Weights of a small GPT-style language model, trained from scratch on English Wikipedia: MLP 640 GELU, a variant of Muon for these matrices.
MLP neurons of a small language model. Each row is named by its layer, matrix (up: input weights) and neuron, and shows model dimensions 64-159. Each number is 128 + 32 x the weight over its row's rms, rounded and kept within 0 to 255. Numbers have three digits each.
After each neuron's rows, "fires after" lists the tokens most often just before its 100 highest values on Wikipedia text that the model never trained on. A number after a token or word is its count.

L8.up101:102151172122221148130192144135113150078089060165145108157022074166128095113080105089104098084206117082154174118085181123151095068095163109176098164120108107064179151149094105134084102132153093127151135114146106132124134107108139125142120164114115095150140087156144166109112158110095158081
fires after: "-" 42, "| " 8, "X" 6, "We" 4, "Be" 4, "en " 4

L4.up576:137139165182130123135094131132143121088129124142101154132114122145122111082118115113093082147163172076097162172096112157098140131129146127192088131140113157138126058054149099103134122103127164140181130092141147151131124111143116185133128092212156112145114116148103090151123102181126092067
fires after: "=" 21, ", " 14, "of " 6, "West" 5, "Gre" 5, "the " 5

L4.up55:147145117091106154121144077144143184130149131103180155076128156181113122080097076162154117071088110144093114058107151113164128109078167183107154075112088101138117158146088071121168187121137124124107156102149096109092049133147077096104078171128114128165130097055133112164144119126142161141
fires after: "| " 28, "build" 12, "W" 6, "–" 6, "6" 4

L10.up206:110097078116195130180166090177165134178141087071167178144147143163202127108120152156181103119102104146081135075155119136134151145112130122124152143127195095107096114145127146132137096111100116082145102094094142116125078111127174109107117131130136080142113106112072108090108157081134138092
fires after: "| " 71, "; " 7

L5.up585:144125076106154150112090083151154160154069071170088118126147104117177120100145098155156074128176163092197096173165171094126115142093103127167089093137091164123195147156120157135083102151173101085107112146152144171139116106076201142097103150122147120141104114144076193110129082063115095095
fires after: "| " 34, "." 10, "si" 5, "4" 4, "f" 4

L4.up596:094090129102136139148124128105075133104095111191068153080126120079159151150125191092118163155124102177091119180104155183110087122103177132110169110195103134087089161179132111105166142108144115076185122158108136083082127169141147095170140165067119140164187111161083124112131113125130138114
fires after: "0" 16, "7" 10, "." 9, "1" 8, "4" 8

L4.up16:156131155138113134126106174152080127088179119110098110131135079119192132148131166208123156054151147115170136144102111079101112128143109149162138119120128086090102151155151124137148143198145118146138148125155160082105157099132152121117076140150141099177139090085111148165112069079195199158
fires after: "C" 13, "A" 12, "R" 11, "Qu" 10, "D" 9

L6.up549:092099038153095065187086141141161113163146150134107175116133180088148121122139130181144129079112142152130170158164086111140170125106128121123080206140144145146140071128175193114131139045174128131151097186123134132059126123164114122202153124098101073103149123156073124146103189081173121113
fires after: "| " 44, "00" 6, "spec" 6, ":" 5, "ex" 5

L4.up62:201105099099098135135165111165139170106107183095140151111167207114142112119111109119113028134130112108093104114154123131135101195115122144117143131142147152075115135179100154131129107174113094103158168120137102114139139074176106149097069104166086143160147187049102087139149151090172098167
fires after: "| " 75, "omin" 4, "′" 4

L5.up617:195187135128167134124105185158144155088110196164127085119056092093155107128159072110116165167211087103115090188135129087164163142139149081153129124152119100106122121170143147128137109101118120131156170143156154111138102136183175120110128139157126166121077086158148111131160107122091163105
fires after: "18" 23, "born " 18, ", " 15, "(" 5, "17" 4, "October " 4

L4.up314:101142151115166153130107142141164133147123144078171178125112068139124136092189092131120123137183145106110190164170099115099155098089101134144168085107160130020136130127146087106127144116173124154082098051100129174156110130085090119146092114183162138131131102091093184131063110163078170125
fires after: "L" 27, "Rober" 7, "j" 6, "Pr" 5, "Char" 5

L5.up178:119099121124123092093141115139176169132075129151135124119085074155145083117178110154138069142105148057132125112122124086102105176084101163096166073182142175104129114131119127083141107130124113118152137104143159126175115118138112126171107117182102161132153177178102144116147138092184064071
fires after: "Fran" 17, "United " 11, "Californ" 8, "U" 8, "L" 6

L8.up94:109136122183168136149086110123108187136117150190127104153098160105075148132112178159121144164145124123125113151145149132130138103207026112124160185135146137077087119072108071139137192132103102160116203194117093140096127164139103134114124095174163154115097103158128104134122113081145165155
fires after: "inv" 13, "Pr" 11, "Ser" 10, "r" 9, "all" 8, "v" 6

L8.up478:118189146122170057089101146122164143072107109180106142125063083132184126146163103120119194098178166067080118108099186113112134155139152111137124112095149137159171129136078141088081120113161131087161094111127093134167162093116173161079121065119153138161146078182085134120114111111135161121
fires after: "Z" 15, "z" 13, "j" 13, "Ber" 11, "Y" 6

L3.up394:160157150106114111133141087096118129100081118133138156096173149129139197184117117116120114093157103078117092167157123207123097121031082131111183100127128107116123133159153131108099131111110107141147084061142153137123149099074171157157124048172166131165149085143153094145151148118125176084
fires after: "the " 27, ", " 17, "Ear" 11, "ar" 4, "\"" 4

L5.up41:138082101143124068099164074204128128145126110158159089145143179098126160112131143146125143090152160083150135087149087101087168112132133068121153113122076111187136150075186057145144095136109117133221159117106151157129092198117164127175135146091144097104124119096141133154186170126160173142
fires after: "| " 17, "fr" 10, "des" 10, "resp" 7, "n" 6

L6.up523:125131144182053202119139125175156133111104131139152161153160174116117148132130151105127215112112141119163143107115133181110119118123102117168169052107119134072133100115144180112145104112071174101156084118088134080188118066176084105122182182098123091119133150052082206158150131074132128107
fires after: "ac" 35, "at" 9, "charac" 6, "^{" 5, "i" 4